Part of a small language model's weights: width 224.
MLP neurons of a small language model. Each row is named by its layer, matrix (up: input weights) and neuron, and shows model dimensions 16-143. Each number is 50 + 15 x the weight over its row's rms, rounded and kept within 0 to 99.
A block is one neuron, or neurons of one layer that tend to fire together. After each block is what it responds to, as a language model described it from the Wikipedia text at the highest values.

L10.up8:40 78 49 51 43 32 66 50 41 47 73 45 48 46 69 57 71 72 63 64 46 35 50 61 52 31 28 54 37 57 69 27 35 27 49 33 66 76 29 54 60 28 32 65 67 34 53 14 53 33 38 62 27 69 61 53 72 59 21 71 38 46 51 33 44 63 53 53 38 66 38 58 44 34 51 42 36 48 55 74 58 27 61 29 72 36 58 25 49 37 66 44 31 86 23 76 42 42 22 57 54 43 51 57 46 40 35 66 47 73 69 58 27 55 69 50 52 50 48 54 34 34 69 35 61 56 44 58
L10.up46:41 59 70 70 45 27 28 43 71 51 38 37 46 31 76 41 27 61 41 65 44 32 60 54 58 45 51 69 78 58 37 49 48 41 39 45 48 68 32 76 77 38 51 66 49 41 65 29 44 17 37 52 24 80 54 48 64 75 30 59 45 28 61 40 74 49 51 77 66 50 79 54 58 48 84 58 44 30 37 41 44 30 48 65 43 50 58 36 36 48 64 43 11 38 41 45 62 69 65 71 50 35 52 91 39 44 69 25 56 53 66 41 27 40 73 62 64 69 46 32 32 26 41 44 67 43 20 59
L10.up79:50 67 51 83 28 40 31 62 51 39 44 39 19 27 96 49 54 56 54 47 36 31 52 48 60 35 42 59 55 48 65 31 38 31 75 68 47 54 67 67 57 29 47 60 60 46 41 37 35 51 45 37 43 71 43 40 46 29 57 59 52 44 22 31 52 38 46 36 44 54 73 48 58 55 60 49 47 50 51 51 52 29 48 50 81 60 50 25 28 28 42 54 30 63 79 33 49 28 45 70 45 40 47 66 42 40 54 49 46 79 52 58 46 67 65 78 34 51 65 34 48 45 43 24 52 65 47 54
L10.up103:13 54 57 57 58 41 55 48 39 49 54 52 33 42 51 38 43 29 45 42 46 42 55 23 54 07 70 48 77 15 39 65 42 44 71 58 28 48 42 28 48 55 59 68 58 44 31 37 21 58 60 58 39 54 51 42 86 65 86 49 47 57 44 50 50 77 55 55 37 48 09 28 27 51 37 41 41 64 50 42 73 41 50 50 56 51 31 61 38 33 55 31 49 49 39 52 29 56 50 76 47 56 58 27 56 40 59 61 59 83 37 55 52 37 49 44 58 46 43 58 39 60 65 26 60 55 07 31
L10.up105:38 54 56 66 48 50 29 64 48 58 61 36 37 42 20 57 29 54 37 75 57 31 73 79 40 32 34 78 38 36 39 42 53 32 61 57 38 30 71 42 19 65 46 53 54 46 65 28 69 23 48 24 22 64 62 13 78 70 32 54 44 61 55 44 43 47 46 53 53 64 62 55 52 30 42 40 46 50 79 52 43 51 54 54 61 34 47 37 44 52 45 35 43 46 50 59 74 60 39 56 59 48 71 40 18 62 66 27 29 71 72 30 43 61 50 53 66 76 51 39 35 46 78 24 50 51 29 55
L10.up118:62 44 47 61 42 42 44 13 38 48 41 31 28 30 45 45 26 59 50 43 66 49 51 36 40 61 27 35 61 32 49 54 63 57 67 55 34 42 49 40 44 60 40 67 66 47 39 47 59 40 79 57 68 56 45 28 53 48 65 58 44 40 50 53 39 58 57 49 66 42 40 52 65 31 55 61 43 34 08 76 53 49 58 49 69 52 85 37 42 42 18 33 34 37 55 52 41 57 31 57 40 49 53 91 19 75 59 46 73 72 43 32 17 43 62 74 75 64 58 54 34 62 53 44 37 41 61 60
L10.up134:49 34 47 63 61 35 54 67 39 52 62 57 51 39 48 53 46 53 55 47 24 47 46 37 41 38 14 56 59 59 35 16 46 44 48 53 48 64 55 53 58 47 44 31 73 50 75 14 38 56 55 57 47 72 62 65 59 72 45 55 33 28 77 35 46 28 56 32 50 51 49 47 65 53 47 75 56 55 31 63 82 58 79 33 11 59 53 70 35 38 60 60 61 58 37 42 57 53 54 48 54 42 46 70 50 07 31 38 46 28 46 38 27 36 70 64 34 68 55 32 44 71 66 58 57 58 48 63
L10.up160:59 67 51 43 51 56 23 10 64 48 46 40 45 57 55 53 42 47 28 69 49 65 65 43 32 26 43 51 90 60 48 36 55 68 89 38 43 59 62 47 14 52 50 57 48 50 54 41 81 48 47 75 47 57 40 21 76 58 43 54 55 51 39 37 29 46 57 32 17 17 47 29 49 49 70 58 49 75 68 82 62 50 60 38 70 53 27 58 41 37 63 62 53 64 36 78 36 32 32 77 62 42 46 58 45 51 52 50 79 85 71 52 53 56 44 56 56 66 62 61 43 33 50 53 31 30 38 64
L10.up169:49 22 72 60 22 21 26 36 32 40 37 45 62 31 48 74 68 45 48 76 56 59 35 42 42 65 54 57 65 42 52 64 59 75 45 50 36 50 54 47 35 68 45 56 79 59 26 09 15 20 44 60 65 74 75 35 51 55 37 24 46 50 33 58 50 69 38 46 72 54 65 37 54 46 44 36 36 38 14 60 61 49 55 45 26 56 40 47 39 43 69 37 36 37 52 42 45 71 39 27 57 30 37 09 40 59 55 62 50 47 52 37 48 49 58 79 52 48 56 46 83 51 84 51 60 64 37 35
L10.up349:40 44 52 99 42 41 30 38 33 39 59 25 65 49 27 48 42 54 15 73 67 17 57 65 32 47 61 64 88 47 66 78 32 49 44 49 49 44 39 46 21 84 54 37 60 49 74 35 56 40 77 43 57 51 95 23 63 41 36 43 43 66 52 57 67 51 70 60 56 65 58 18 35 72 57 49 52 50 41 46 54 53 35 48 66 30 59 40 37 62 40 55 49 61 41 49 57 47 53 54 51 56 62 71 37 20 64 48 41 58 58 43 50 36 34 45 45 77 68 44 50 80 62 36 43 26 50 21
L10.up364:37 30 55 62 40 50 24 54 57 36 31 25 57 61 41 49 60 30 42 49 23 43 45 07 40 78 30 51 82 39 61 68 48 38 30 52 45 57 33 28 52 80 44 52 58 48 94 30 41 29 55 34 67 68 44 45 28 35 40 57 35 57 66 59 54 61 50 66 73 46 56 44 71 52 43 42 42 49 57 44 29 53 45 61 81 51 66 53 56 45 67 65 47 48 36 48 70 38 42 35 70 78 54 45 51 60 30 30 65 46 50 39 58 34 66 53 49 51 68 44 43 77 49 72 44 48 36 26
L10.up406:45 68 42 59 26 54 18 48 58 49 66 36 60 39 47 36 30 56 21 77 57 56 71 65 23 24 25 52 73 36 62 43 54 49 32 27 58 61 72 67 50 47 38 53 49 32 63 26 42 29 52 78 59 49 40 35 35 69 37 54 36 23 68 34 43 51 67 42 46 42 63 59 60 53 87 61 39 55 37 49 71 41 75 47 66 45 54 45 35 42 38 55 67 27 31 40 41 60 28 59 38 48 45 61 79 60 50 57 46 65 42 51 46 54 40 69 43 51 60 20 27 57 50 44 59 40 34 64
L10.up489:37 75 44 73 54 48 35 30 60 62 45 43 58 47 45 39 46 53 43 29 38 69 77 51 34 53 45 51 75 45 33 61 60 25 44 59 28 32 30 57 46 57 36 99 67 39 90 36 50 64 58 52 45 50 65 51 78 27 33 54 47 65 73 70 47 53 66 55 25 52 38 41 49 49 63 63 58 41 49 45 57 31 63 49 25 29 39 67 27 47 55 18 27 46 64 54 38 59 49 51 43 48 71 55 62 66 57 14 62 63 50 56 59 24 52 45 53 63 57 47 44 77 33 46 31 54 32 27
L10.up584:49 55 56 75 48 39 41 29 61 30 45 26 69 40 46 56 40 50 35 33 67 41 47 29 34 46 61 64 47 65 48 60 69 46 71 53 40 42 54 65 61 64 40 53 61 30 68 55 35 62 77 52 51 43 52 18 63 82 34 42 53 44 59 56 39 63 65 51 23 55 26 25 50 18 27 44 52 29 63 36 43 44 43 28 42 49 55 49 48 38 36 47 75 61 34 48 60 56 68 42 73 39 72 54 25 54 56 39 42 82 35 60 58 54 53 40 58 63 40 49 50 47 56 46 72 44 40 09
L10.up585:58 75 49 37 44 54 43 34 61 41 68 53 54 54 55 43 37 68 39 67 62 65 22 48 39 39 61 30 49 42 31 17 33 52 42 55 23 58 41 55 50 42 41 53 57 35 49 38 56 61 45 28 21 61 31 32 57 62 62 23 35 33 52 36 53 48 31 42 59 56 59 32 78 48 66 57 57 50 43 58 76 57 96 53 33 56 55 49 43 30 49 21 61 45 56 48 49 48 52 81 48 24 60 41 77 62 22 41 43 91 34 39 27 50 36 55 43 70 57 30 38 38 65 44 41 22 41 25
L10.up705:53 48 47 59 51 49 41 28 46 46 59 44 58 34 46 66 66 61 26 77 74 26 31 25 48 86 60 69 79 56 42 54 35 27 63 58 36 47 47 30 63 55 48 41 55 69 73 43 47 48 80 80 54 38 71 62 64 52 48 50 20 57 52 36 51 76 60 38 57 66 50 42 31 42 46 64 51 49 44 34 76 20 36 33 55 55 78 34 50 35 52 41 65 54 43 33 60 23 14 57 55 52 59 40 43 37 48 43 38 60 51 26 62 31 74 72 45 80 60 46 29 66 68 10 56 41 30 31
Responds to: Fires on two groups: possessive pronouns before a noun in biographies or plots (her husband, his father, their phone), and leading date digits such as year prefixes 19/18/20 or day numbers after "on".

L3.up326:25 67 27 58 60 45 64 80 36 84 85 41 38 44 49 40 42 47 59 44 39 60 69 20 47 47 20 43 47 31 51 67 47 16 62 66 51 48 55 47 41 75 47 49 58 56 64 49 53 65 59 57 47 59 60 55 25 48 66 61 53 67 29 37 20 54 45 53 67 50 06 41 57 37 35 40 28 93 67 81 64 53 41 39 50 52 63 58 69 78 38 63 29 48 42 35 66 63 64 69 42 69 37 60 52 53 59 58 56 69 54 28 35 56 38 30 42 41 86 61 55 48 61 39 37 40 35 40
L3.up551:18 35 38 53 42 36 45 22 60 63 51 46 63 30 31 60 44 45 47 41 86 77 33 19 51 39 39 53 45 23 27 45 46 62 69 50 35 60 50 33 26 58 35 55 56 60 59 45 72 55 62 76 59 76 41 47 55 59 56 62 61 60 42 54 73 57 59 44 45 50 20 15 61 53 60 46 56 60 71 65 62 34 55 38 47 51 55 59 62 45 55 58 67 44 58 77 26 68 37 69 38 41 36 61 61 55 77 55 50 51 46 48 28 30 32 29 48 52 42 71 53 28 38 46 71 34 53 61
L3.up657:55 37 53 55 58 32 41 34 66 64 62 30 63 49 54 39 48 40 42 33 32 31 37 56 53 49 22 57 51 31 70 70 35 61 44 55 50 36 51 57 42 39 43 56 67 42 45 45 64 57 55 40 19 56 28 44 43 45 56 35 65 46 40 58 29 45 85 38 61 52 25 43 41 49 54 37 60 75 39 55 60 53 40 40 59 69 34 76 63 57 42 54 34 44 55 73 81 41 72 49 69 38 44 81 24 41 62 36 81 62 30 58 48 59 62 30 33 54 51 53 43 61 43 28 51 38 51 29
L3.up770:69 40 56 69 59 16 45 33 37 52 66 39 48 46 47 44 47 81 58 69 59 48 34 36 64 33 60 47 72 38 59 55 47 53 58 61 47 38 80 65 32 55 30 32 44 58 35 28 71 46 77 52 32 47 23 88 67 56 52 49 81 51 36 58 40 67 62 36 58 79 36 62 47 37 73 58 74 56 46 45 67 53 56 51 62 70 56 46 33 44 65 43 30 46 41 52 36 78 51 53 09 63 63 59 53 58 31 58 60 46 31 60 51 54 17 12 44 66 83 65 44 49 77 45 46 47 44 40
Responds to: Closing == marks and line breaks ending Wikipedia section headings (==History==, ==Description==), and it, It or which resuming the topic as subject.

L7.up626:30 53 56 54 48 44 42 51 60 57 58 30 54 61 48 53 35 59 58 54 24 62 57 67 82 26 39 52 65 42 42 40 30 47 48 53 34 63 58 76 30 65 27 74 47 38 50 20 56 48 33 37 33 59 68 37 58 66 50 52 54 55 48 38 54 44 69 45 73 90 66 25 64 48 68 48 30 42 49 31 55 50 64 32 59 49 85 69 59 41 39 49 73 32 39 27 45 58 50 52 39 41 46 43 20 61 60 57 64 70 18 42 28 50 74 45 51 45 69 52 57 44 66 39 23 40 29 38
Responds to: The first digit token of a four-digit year in prose dates, usually the century part after in, on or a month name, e.g. 18(06), 19(50), 16(90).

L7.up18:59 47 38 63 62 55 47 26 58 42 69 19 59 45 68 29 53 59 61 58 63 68 37 55 63 62 43 65 45 49 53 54 53 47 78 46 60 52 58 66 64 80 60 37 46 57 48 78 59 48 38 50 75 44 54 49 29 60 52 60 42 43 34 35 73 55 46 32 43 71 41 41 38 45 68 56 63 41 39 60 65 59 80 48 49 55 28 53 53 37 70 50 61 61 56 44 34 52 55 61 11 46 55 73 38 61 38 70 72 21 38 30 20 36 55 59 74 50 67 30 54 66 38 49 51 34 53 46
Responds to: The pronoun it/It opening a clause, often after a period or comma ("but it remained"); also word-initial fragments like m, k, c, re.

L10.up37:40 65 60 50 42 85 48 56 44 57 60 46 68 45 35 33 23 28 58 44 48 65 56 37 69 17 53 37 68 31 87 29 53 36 39 65 33 78 54 68 47 46 48 69 58 43 60 18 32 35 46 48 48 44 50 43 59 09 73 49 48 32 51 39 81 48 69 30 77 36 64 43 73 54 60 54 46 60 42 44 44 33 30 30 62 40 69 52 54 16 40 61 75 42 68 32 41 65 35 86 44 66 75 51 48 65 33 46 55 42 38 70 16 38 72 49 71 74 38 30 46 31 66 58 44 52 63 31
L10.up53:54 72 37 76 56 32 19 20 26 33 48 40 38 31 80 52 37 52 37 80 77 48 49 38 66 57 66 61 52 52 52 53 21 21 34 62 61 24 53 49 55 67 66 78 36 37 90 41 61 57 43 52 62 60 59 63 28 22 64 30 35 49 69 45 29 58 53 53 78 53 45 13 66 61 44 54 36 55 51 34 28 39 63 52 26 50 50 56 55 68 45 52 39 18 31 58 71 46 66 61 36 67 46 90 54 58 37 33 48 54 40 57 39 41 71 44 30 65 54 48 49 43 37 56 48 46 39 59
L10.up123:66 90 48 55 55 58 38 29 50 35 76 47 28 48 21 40 39 55 85 51 61 48 26 24 53 25 33 74 54 48 43 55 37 40 40 52 45 58 44 62 43 78 44 58 49 53 52 58 56 54 47 54 18 63 54 74 36 36 59 54 60 34 28 13 49 48 48 36 60 72 54 47 49 27 55 45 72 43 46 38 63 43 97 61 61 74 40 41 40 52 10 48 69 61 51 66 39 52 58 31 21 49 55 62 49 44 44 59 52 95 42 51 23 71 53 59 56 59 43 33 44 49 58 42 45 56 49 52
L10.up205:57 52 59 53 34 42 38 16 45 48 67 56 77 43 46 24 38 65 26 23 44 54 53 62 47 34 52 52 73 41 46 42 52 41 36 62 20 46 50 63 44 62 53 48 80 70 56 30 46 44 55 50 50 81 57 40 41 47 39 46 32 39 57 47 51 37 55 19 57 47 34 38 62 69 85 41 51 44 50 40 42 37 81 51 85 50 36 25 59 89 37 51 51 52 47 18 75 36 70 60 57 55 54 65 55 50 58 73 51 68 43 43 32 42 72 70 73 62 52 39 49 38 38 55 56 62 53 44
L10.up274:58 43 61 47 39 25 53 53 30 44 61 42 69 28 46 52 34 48 41 85 56 56 39 36 47 39 87 55 64 47 87 50 50 52 48 25 78 24 73 64 62 60 34 44 40 60 62 42 71 49 66 48 18 47 49 64 49 38 39 68 55 47 24 56 21 81 54 33 55 33 42 24 51 48 57 81 19 28 53 39 42 42 55 58 61 55 46 45 41 68 54 41 36 50 22 64 56 38 32 58 32 64 73 55 46 65 50 55 40 76 32 50 41 86 43 34 57 61 84 29 42 49 53 36 44 44 25 61
L10.up295:56 54 59 31 33 46 48 12 63 42 60 50 41 53 61 36 64 69 26 48 53 36 48 44 70 26 36 51 61 67 59 48 41 57 50 60 43 57 87 89 43 84 64 55 54 51 61 42 56 35 58 47 42 79 37 56 25 16 72 49 37 34 52 27 51 41 94 57 62 40 39 49 69 60 78 84 65 66 59 28 56 66 33 39 74 43 36 59 40 33 54 55 47 61 63 29 50 72 47 46 36 57 59 73 66 41 30 37 48 61 42 45 57 50 56 40 48 55 48 49 44 51 69 56 52 44 52 58
L10.up346:53 45 59 63 49 31 34 30 69 14 37 55 69 53 63 52 39 54 34 56 46 61 49 50 60 46 37 52 74 47 33 77 43 54 61 56 58 55 46 64 59 36 53 42 59 42 61 44 60 40 62 55 47 47 43 32 56 38 50 52 48 65 61 52 49 37 85 37 60 41 61 60 84 37 54 54 57 44 34 72 37 58 42 56 32 48 54 36 43 52 25 22 35 47 32 32 42 84 87 55 11 62 44 51 41 52 58 31 53 53 45 70 36 30 24 53 55 73 45 53 74 39 57 65 26 39 58 25
L10.up353:70 42 69 71 57 50 42 48 47 33 46 39 59 64 53 35 31 57 69 38 48 49 53 52 36 60 45 53 75 63 48 65 34 41 52 40 31 67 56 68 61 51 38 58 37 58 51 29 53 47 51 68 62 36 66 41 28 32 59 70 36 35 50 39 44 55 28 47 60 80 58 38 54 26 51 42 48 38 55 56 33 46 72 57 34 47 52 54 52 22 62 61 61 65 43 50 76 43 35 40 42 59 58 51 41 77 40 41 46 44 13 18 30 62 51 88 63 49 34 51 41 11 76 47 37 61 37 33
L10.up390:39 59 52 42 51 33 51 45 53 47 45 39 56 49 53 45 41 43 45 51 53 74 46 53 41 34 39 83 30 66 52 45 35 48 37 42 49 48 44 46 56 45 68 46 48 76 98 62 78 42 49 37 51 45 55 71 52 59 65 47 54 46 46 35 11 79 38 60 49 53 21 33 61 27 66 69 23 47 66 31 41 66 60 33 61 44 34 45 27 55 43 65 64 71 44 46 38 49 37 45 49 64 76 70 71 74 56 47 49 48 52 54 38 58 61 37 53 42 87 24 29 59 63 32 70 50 29 25
L10.up400:20 84 38 47 77 72 41 56 50 45 60 61 62 53 66 60 57 53 56 33 30 72 58 54 38 54 47 61 57 56 38 47 56 47 59 45 46 62 51 61 23 55 52 45 54 70 37 07 46 25 30 35 38 44 95 35 51 27 60 72 60 46 66 62 29 12 68 33 58 32 45 44 26 54 66 72 52 57 73 74 76 49 45 30 43 49 35 47 45 55 75 67 36 48 38 31 53 30 26 72 58 72 61 31 50 49 55 32 59 27 46 48 43 40 41 50 67 56 50 21 41 38 53 50 76 27 31 37
L10.up514:54 29 70 81 49 30 34 49 53 33 68 24 77 33 68 27 42 49 60 51 71 61 62 73 73 39 59 54 50 44 31 33 40 58 61 58 37 34 51 63 57 55 37 59 48 57 54 57 58 45 39 60 42 59 35 67 42 73 33 81 54 55 21 29 35 53 35 39 66 60 73 62 64 32 71 43 58 54 37 51 32 47 99 55 43 59 66 42 59 50 19 11 66 43 50 51 39 63 59 43 29 28 40 48 62 46 80 57 65 68 42 29 18 45 44 52 84 69 59 45 53 46 46 57 25 44 53 45
L10.up637:50 59 69 56 53 51 60 55 47 29 56 46 62 65 67 25 29 64 61 47 44 50 65 60 54 52 37 55 81 43 44 23 52 52 46 87 37 67 51 70 66 69 55 59 50 62 38 42 36 00 37 29 57 45 46 60 33 55 56 55 53 55 41 60 34 69 64 60 69 44 28 41 70 55 76 62 53 49 19 57 31 58 72 20 43 45 24 16 24 51 75 40 23 44 76 52 46 68 44 46 29 51 74 59 33 78 68 59 64 66 35 36 53 72 50 34 51 73 47 47 48 45 53 42 25 27 53 39
L10.up801:72 77 57 23 24 60 62 21 74 41 54 47 63 38 55 58 22 68 48 65 45 48 54 26 71 50 76 63 49 28 48 19 42 50 42 56 54 58 72 86 75 47 30 29 39 40 43 27 66 24 64 53 43 62 66 56 70 44 66 53 84 33 48 75 34 48 76 32 40 45 06 31 62 57 46 49 45 60 70 35 47 22 73 36 49 48 22 67 55 60 32 25 94 43 64 66 60 55 63 59 72 54 62 53 63 59 07 44 52 56 54 58 30 33 43 55 46 39 54 57 48 43 60 48 28 57 32 35
L10.up815:27 80 56 44 36 19 33 49 53 50 37 38 44 70 61 53 20 67 54 35 56 45 68 78 54 51 58 22 55 57 37 27 38 13 47 74 63 49 83 63 31 43 67 46 56 65 45 09 63 56 49 49 21 52 63 28 38 74 69 69 40 08 47 45 23 44 40 26 48 52 41 27 65 32 65 65 77 61 57 43 63 52 55 26 54 66 35 58 42 38 65 27 54 52 43 34 45 86 54 47 59 65 61 71 49 69 50 33 40 57 36 40 48 48 64 65 36 54 73 35 50 30 68 49 64 68 56 52
L10.up826:38 82 41 62 36 68 56 55 64 43 46 51 52 36 71 26 24 59 65 39 28 56 50 28 75 57 58 61 87 58 40 32 57 61 46 44 53 13 75 47 62 68 49 41 53 66 67 32 36 34 61 57 63 48 50 29 58 65 31 57 62 51 33 76 11 64 35 42 46 74 41 37 58 53 41 69 69 80 47 34 25 51 57 42 61 54 33 57 51 49 57 57 80 33 57 40 25 52 43 48 57 42 56 52 37 54 53 41 31 60 32 13 62 65 57 85 53 47 44 50 58 49 51 20 35 54 63 27
L10.up894:30 44 61 52 49 52 32 55 51 40 54 32 62 61 60 66 38 45 35 52 68 45 52 64 63 49 62 47 28 58 38 56 56 29 60 72 54 23 65 89 34 46 74 84 73 58 21 47 40 29 40 31 39 43 34 36 40 67 38 49 29 91 71 43 40 52 53 53 65 43 71 36 51 53 71 62 83 57 60 63 51 33 78 52 61 63 34 43 51 39 74 16 55 48 65 64 30 72 47 26 34 49 73 52 59 58 39 38 44 64 62 38 71 50 38 38 30 58 41 50 63 39 48 51 29 37 43 55
Responds to: Fires on clause-opening subject pronouns (it, he, It, which, who) and paragraph breaks, anticipating a verb like was or is.

L3.up195:54 47 34 57 54 41 61 25 59 31 38 38 58 63 46 61 42 43 39 61 31 68 74 47 85 65 22 47 62 33 37 79 42 48 33 46 55 59 28 37 24 21 26 57 48 38 60 43 58 72 92 46 43 39 62 44 41 64 55 30 61 47 54 42 56 53 57 32 38 54 32 59 59 45 70 52 24 75 58 77 69 67 44 46 44 59 32 37 50 78 79 48 55 75 39 25 31 66 67 75 17 62 33 48 38 65 47 53 44 66 47 69 40 38 89 31 45 55 39 51 53 59 60 38 36 60 47 41
L3.up319:57 22 51 49 45 45 40 43 64 11 37 46 63 49 49 52 39 73 48 52 42 24 70 08 37 46 45 23 59 41 28 74 59 76 27 49 59 77 19 52 38 54 37 41 48 55 46 25 36 38 64 34 62 58 57 32 53 80 42 67 43 57 42 80 35 61 47 43 70 53 58 29 48 56 51 58 47 56 49 40 49 38 54 54 35 54 25 30 18 56 37 30 50 44 34 49 42 36 78 59 36 15 49 44 63 29 40 53 46 45 21 58 54 41 55 59 39 49 55 55 58 48 54 56 45 47 26 57
L3.up632:49 19 55 55 49 48 43 45 61 49 52 37 73 62 45 42 27 47 49 69 33 33 57 29 35 41 45 49 41 65 59 58 38 50 44 54 47 65 69 69 30 12 59 51 55 80 49 40 50 20 59 31 61 63 89 30 71 47 41 32 37 53 56 67 62 49 42 38 47 72 33 37 48 68 58 59 67 57 24 38 50 49 36 32 73 49 48 47 34 37 43 35 47 58 30 64 62 34 33 74 77 25 63 43 41 49 50 33 52 40 21 44 48 74 55 51 26 56 66 53 29 48 66 51 71 67 58 57
L3.up708:45 59 33 49 39 39 46 20 35 49 68 50 79 32 59 21 55 67 49 47 72 65 87 45 65 25 54 20 56 60 51 38 26 22 56 45 41 45 74 34 55 58 51 29 61 70 74 23 58 57 54 39 56 44 51 45 38 47 41 61 34 77 45 51 56 39 40 56 87 44 55 44 70 72 68 60 39 49 62 65 87 22 48 56 57 46 21 47 36 53 54 35 65 67 68 40 39 38 48 49 53 21 63 32 46 49 45 53 52 17 31 43 36 84 69 67 50 67 55 51 74 34 51 67 47 49 67 45
Responds to: Possessive words his, her, its, their and 's right before the possessed noun, as in abandon his film career, and her husband, its only.